config = dict(
    hidden_size=384,
    head_dim=64,
    vocab_size=16384,
    hidden_act='tanh_gelu',
    norm_place='pre',
    positions='learned',
    init_std_up=0.0201,
    init_std_down=0.00284,
    optimizer='adamw',
    learning_rate=0.000954,
    warmup_steps=237,
    max_seq_len=1024,
    doc_mask=True,
    max_steps=5705,
)
MLP neurons of a small language model. Each row is named by its layer, matrix (up: input weights) and neuron, and shows model dimensions 144-335. Each number is 128 + 24 x the weight over its row's rms, rounded and kept within 0 to 255. Numbers have three digits each.
After each neuron's rows, "fires in" lists the words (lower case) most often at its 100 highest values on Wikipedia text that the model never trained on; "fires on" lists the tokens most often at its 100 highest values on Wikipedia text that the model never trained on.

L20.up720:144105112104126113144095150130132163117118120146124151114108159141154095121150147159126133106147117144142116134137078119142137090116111097108138146130121116089136093119134126101100109111102166070136131151095149084136098116135147141129083111105163153145056109107125137115090140119134143111126107099147142139191092123158121123163138158127123123113119076140132151117124100184131095150093123127108135112120144141146125158108119146154108149096133073117132127126034115097095114140063134163112089160124111157113155094110106140102121173158055154124140108090159149183153132094132129150
fires in: "the", "a", "i", "of"
fires on: " the", " A", "I", " of", "S", " a"

L21.up209:139161158085141120088150115132088108130130107134124133122172161195128159143099135113125123143144131150136160135076179104130168101122107091145137136143153141099095108149119110117121108115103139087115109130125097129139165143136123141129114140108098131072069149151167130132168156148117096061121082119088130134123084121173108121137123122093087106101156150132118132131104138119122142128119129111118127118127098137111142118120137139131088096091086103174120174175161160115160122082156113042110168138116136102132168085145119113132121121094139138124178164090165176152132124104117112122
fires in: "the", "s", "as", "his"
fires on: " the", "'s", " his", " as"

L19.up866:116105158114108124130124079165100145152099156154102149081130135138107131165098104103136125095147146137146115092144121122168140092097124124138136171102136154113119061123130124132116139136118102136168120098121162136148172139102167135143107132145119115093151135101105089159139117118128127106124074137116094113111111183158113168130151178140126122135118092111138194112119150145125113112144169079145154113125122096141105142114166148129135155144159170132177167133111158098131133124152131113124142118157098142157139135149141115135143114166102160094138178101136177139113114146193156128
fires in: "before", "after", "4", "leg", "times"
fires on: " before", " after", "4", " leg", " times", " end"

L8.up693:124120168144131090112144117116150083118134088112131134123119139165199135115078142124143121132141134128163080102129138122104094131119154106117150118120157155070111098109100111122129133097185117176133192122128117086080077098128116140123102141143125159158131103094131138129129154095109143105145134111137104164114156127097141107147160160114174145130132170141187115130137110149136179110135144110134169083118170153123110110154163162107139094131141126144097133121036130144133170131110102123116162156129088140138129107142161116110155103123114086109137127136127128169160135112133145129
fires in: "all", "american", "allaire", "professional", "british", "us"
fires on: " all", " All", "All", " American", "American"

L22.up679:133088145148084134154126155110115189142143171194114142119124104124132143135131112117119156154126097125132139108146112138135087134101139115100161157133096126140136125156202120116115144096154167140103147107101125128084119133126158140133137138115143155119102118150093123195127104139146115148118101124091154118152121147144106115092160104104116181120128123115129168105141127141130124154105154123143136135138130140123140135124116119129135101117129105157106135115117132100122135128138141108086184161130188113183105164127081111084107082122108139112177164134117134160093096143158172129
fires in: "to", "may", "can", "should", "would", "could"
fires on: " to", " may", " can", " should", " would", " could"

L8.up1148:129112104164162129146100098144167147143133145095125115075149133115154179120113122111124097127166125114121110103124131112120181138105147154078149083135130133094095139123138128118132120153120166135155168117111122089141097141141078158124149156131083175126124126162129131151155108119138085115120139145101096162113157116180133120150135133095106143108176152080111133147114108121151110151140129138128130119105075118156128148144134138162110091130136104143097102183134142150125127087133109118099144135108151144120154115113155139120157146136076113124176113160113102111097131142132095092
fires in: "former", "new", "upper", "middle", "current"
fires on: " former", " New", " middle", "ley"

L19.up1124:129087124131118137086151120122144106075126150142161106170139128135122090114097115149130116157132129188126087131112166133151138104124143120079130191112117159086147148125142140124099099151104135172186139131111127102118188161126113147130110160136169131126133115098137112138185125089131158060149115127118140112143160100108114104133137125133123120189118116138108133112098113129120086136141141119125176155137158090148138128097107148057110120094120120151104150154111138138110134128108133110137147176140100139142145107163093145161143121140171148093164116146138130138180111149155132144
fires in: "was", "been", "only", "is", "be"
fires on: " was", " been", " only", " is", " be"

L8.up882:146124095101149127114117144087138146129132111119141145104147140124116141137084116088122147124122139148154144105101136157122120117171095147165126133138124141180137098146106105122169143114109152163156139095121167066121152120118124123125167128117094124066109083106139126111116122146160137106111117151165142110143144151168123106142109120127153155177146139130119135139107145164161167112166144118108119128158061114151140101090078113160101128126088158160139167143167122129140110147111130143095128137119120156144138130163146166148104148109113177124134090125132152117129082120126124122
fires in: "up", "over", "out"
fires on: " up", " over", " out"

L21.up1144:137135075136126147173160145168128161112101115154144120105135157144143103152133110115135154162172132190135126150167122140139136146109149138182119155122138137122137135141135103130136094125097127170144104105116099125125149142089144175131151132133139090131132095111121138115117099127150123138110134182107155105138156130141119134094116115156054150138123162092181149135099141115140149145131143090144139149146127123114068149133119129124142136113137137145103129106093122127144131140113115076115136129077126132165093132163091144098117119132106110090147148125104117191106126111114146086
fires in: "who", "that", "to", "which", "may"
fires on: " who", " that", " to", " which", " may"

L8.up366:139131151127101151111164109094136108085106085130139201147116140132136142131132152089162121160139117142124099114095173131119115134166089160166132113135163105101125118125101116132146095148124107132147161123108162126089110141107109158133109150125114118127093125134164090123154101117167145076112128163134111115132145082095090126090133143131111113123137153108121113054091127162101122151123129104121191153117160168164120106123079133154096138115058103138111125137135074139121107111116132104093137102076122134110121101114073137143119148127167117115168100092173129144144086102111181116
fires in: "league", "s", "the", "other", "first", "clt"
fires on: " League", "'s", " First", " CL", "C"

L8.up634:123115133087165090087147090088111114107128144125148123135136179161156160120134131133191081142101119202146140124107105108146156108152109084117118141152150140161160140129167133138118089119156128150159149171111145156092150168148122113143154144163161142138146135155145145099133098109117126137123113146141160153125086127120126105119098157102114117103139180154128143150104109098131146095118137128118162157170123113138095123098105118130141162126115092150089125149117114123100141113146142109086128128133161136149127111101127135052136089113102150134115140102135158135089140108130129088
fires in: "an", "out", "home", "canada", "served", "united"
fires on: " out", " an", " home", " Canada", " served", " United"

L19.up1037:125116121164152112151156109101134128159092112159111154095148120154180134159150138173134124109129149184134054114192135123177124121105087135155144195078103151115167129137176135144166122099125171145145175109097127114169106122095145128111117158087125180115136155136095122096096124093162114097102133139143124103140152127211125140133141151117160151126108139117146137113094081146145117131136114105113133147114151127133142165136108141106136117118128133120100138171139095134108165092134152129150112119118150141164132122122052140109137112118136125128086158136144116121157134136144110133
fires in: "the", "and", "from", "was", "is"
fires on: " the", " and", " from", " was", " or", " is"

L17.up6:101103111088146107140145134099172140142108135168107151115142116126081088104120163115157120112153119145140143112135148133166154115126130123101189152141135137134134150056127145091160106140080178155149137083161165127160120175128152186141093132121152127105128127152097130106175123129145132100099094145106087098144118111113112111121152103166146144178160121147182117093115109136135140190148145082125173095149178122169117138121097133098096115129120103151120163141119136141112111120085103144155112167143103123146130117123100122080148159124161143056098104099140118147158138117103096094
fires in: "a", "the"
fires on: " a", " A", " the"

L8.up727:133125205135140113154096075168159104101118142126173119152165141104155145135117122165132167126116111099131104077135099131156116133105138091120147129086155129115138116088110090107164086140110131122148143103061133101110121136117186167126134153104122120139123138142088073143139137092125140151135108126151103121138185159134126181163109154134159118126093125111145127067105104128136080148140149122115140117146127126122116152153159076120144106138139074145137129091124135102099129165090155142138141166118131126153128131121146151132131117100101144134124126108138137120158115128107132098
fires in: "before", "since", "after", "following", "based", "leading"
fires on: " before", " since", " following", " based", " leading", " after"

L10.up17:123124148115128090152116113134148075143147066131117121129137143124161153134119136122130136113123144123120105096098108119121086122085099148137134080135098142120128128126128118159059150149118044110131156133121130104109121141135174126130134167152116173120124130106106130159167141122137119135112103126105141140124161128113134124106160169124156102126153182122117082124143132162137158139174118128119103146157143110122114163165124148134093131128170106173136127099139179139157108133122142114146119109101096134141134094138148147118125179113122161122180160106179202130123187130113137083
fires in: "united", "north", "south"
fires on: " United", "as", " north", " south"

L20.up1085:131142154104094131174171151137099137126082084087124184126115132141130177102134126107110110151137104137165060110124150139114121129118140077134100166138135178115133143109128126145120081133109129115105126158075157147132104138138117142140118166142124099110130119119132168105148128130121132178088138097130106128154102114143115131146125110116121094102145145159148112154142113118120151120159149132114157135125123149136116116105156129142139100108115142099121120149113135106095125084124143113159077142139152126137107116125137125127120118117106182117136128122110090101121142147118178105
fires in: "his", "to", "an", "on"
fires on: " his", " to", " an", " on", "2"

L20.up1052:130100098162116154117120137098123128126195118163122103104111168155146100145082173130168113126140122161124157090141098118152129114097141122152120158137178140128128100112115121127119081124147128183162156151108149158153115121111144136163083089126099150128113071111127159165145124138090145156125135122130073142159096134133111137133136119128129143120146156089180096140160134108121140134142115119102153131191126150126116132129137121161122156107136138143114104127108163053147168143129143096147089126142131142158115152114125174096120129159121146104158120115140101111111133126197154103
fires in: "his", "her", "him", "the", "an", "other"
fires on: " his", " her", " him", " the", " an", " other"

L8.up907:136117131115126133130161103113134096091095096107153069127119145166105127127088155134152153150180132142129105118149119135125140133111129141198185125137136115039151113124124118103132128135097156119152157147128155148120121176128123166151111176117152128147095116118132126093150099133161146068108081134114085156136166113106118114174096102155159127095110130082110160061094120120133126108157113115111170136141141149154118111131100142121137126109120135117127150161157097126147155114092166087132113148141134136094152076146123128091127148166128112141157109105157131133107121102133127113
fires in: "the", "some", "a", "more", "two"
fires on: " the", " some", " A", " more", " two", " B"

L21.up239:144132154119168128129138118082127149095088133142153170115147126146133136130123150153181050128118128133114118126128109082147141121144125102167154120108140127134166106102127129138157093137128133116152172152131151082134116155111122125136164138163116086132130117136109131142147127156133144128123142112118092124100133081144120115134098119170108131121116129138138099139082124155144142078124147118141106180131090126139154134135135174146112113134064114147135144091155130087101170118136155121122143132101130140140133176152127133106117136114108145143154082106147154172120131132167171125
fires in: "an", "rochdale"
fires on: " an", " R"

L8.up884:143131162135071137119122098140166140136111135153136130110197135097152156120068143161152134145121132121125092093147128111084119133131102095161123146150146129080126076073109066098122109124138112123094202143066140084153145131146148119117116115142143123074116146144121159171107127111149119165082135138109168118128151143153116175097141143121128121151142131124105170141130120161144139116153142127111102125156113141130113116112138134151113092135096129149141131124134138102101147128119153130080134155087121121161147133138140145132132121118108130144134110117170137149133128118113098129
fires in: "end", "out", "complete", "free", "beginning", "through"
fires on: " end", " out", " complete", " free", " beginning", " through"

L19.up231:142135092140093103116147158151104106111098153167143171102156147147126127126104140117163126125132119152112121064128166105162133107128095132118117148115131130118143149110121136091118079149115135127186120152130133103124126133095124148160100127121159187080123092143183127154160094151102163088109115203165117141130140139146130131101125120111192130120123092124159150140110098110159122112143137102117175122129118118136115125101137112118159111111104102137100129134140113107103124139142109158128159169174129152123094113104079129114162088156151150112121167140129150136153141116158146120
fires in: "is", "was"
fires on: " is", " was", "n", "3", " f"

L20.up91:158124119101127124108159171132127148136122094103143155134174159184120164130108157113092152105130093179143154131173156126142131128133119164122135165113156165112136126143153160135143086140134139101152145126129134102100125164139129136166146174114134168101149117121145116131171094116091110142123087115110117183115132146184128115131121092137115104123124174154148123140131131151182152118149153142096157153158128122144153156089147124190132095138083116121111130151118139127096113122151168078137130139118097072138155120116125118059110121124131155112107090151141145137151100091121130084
fires in: "an"
fires on: " an"

L8.up1031:131119098075133123185120092149123149105124126137082127128090153154114180128139175060138159079161127145083113141130089168151130121094149102118174115157136168139095117097099093131090161095112150159121182108096117128110137109141131087139142172130153109134126100118124141183137104097164081108127146129156141130134141142138098127139155080127113109084113129134127112117131117126122108133147146114126139120134137112145146156161092144164131114108129129158151123148107161096162102132101147169132105090129091187132121098143103122106124137118173128120146098155156150130125123136135153099
fires in: "family", "died", "north", "south", "public", "east"
fires on: " family", " died", " north", " south", " public", " east"

L8.up632:122131132138162130159156166130148119081130099178138117151136113101119165139101120097124139112096140120143140107135158103131106130131112128109164145112135118109134115100146115130170123083159116136107161115143107103158126147153169134132137151154169191120135110193163130115164168141121099140098138107128118114139128092126120114105110083136146165120127179118185130098122139165142124121174138145129109159162111110139130140142110137091104100131083129175113150106136132128095154149147136146101129157090165119106126085092119128125164102107128138139106124150156152132114132107126069071
fires in: "more", "de", "an"
fires on: " more", " de", " an", "ro", "ri"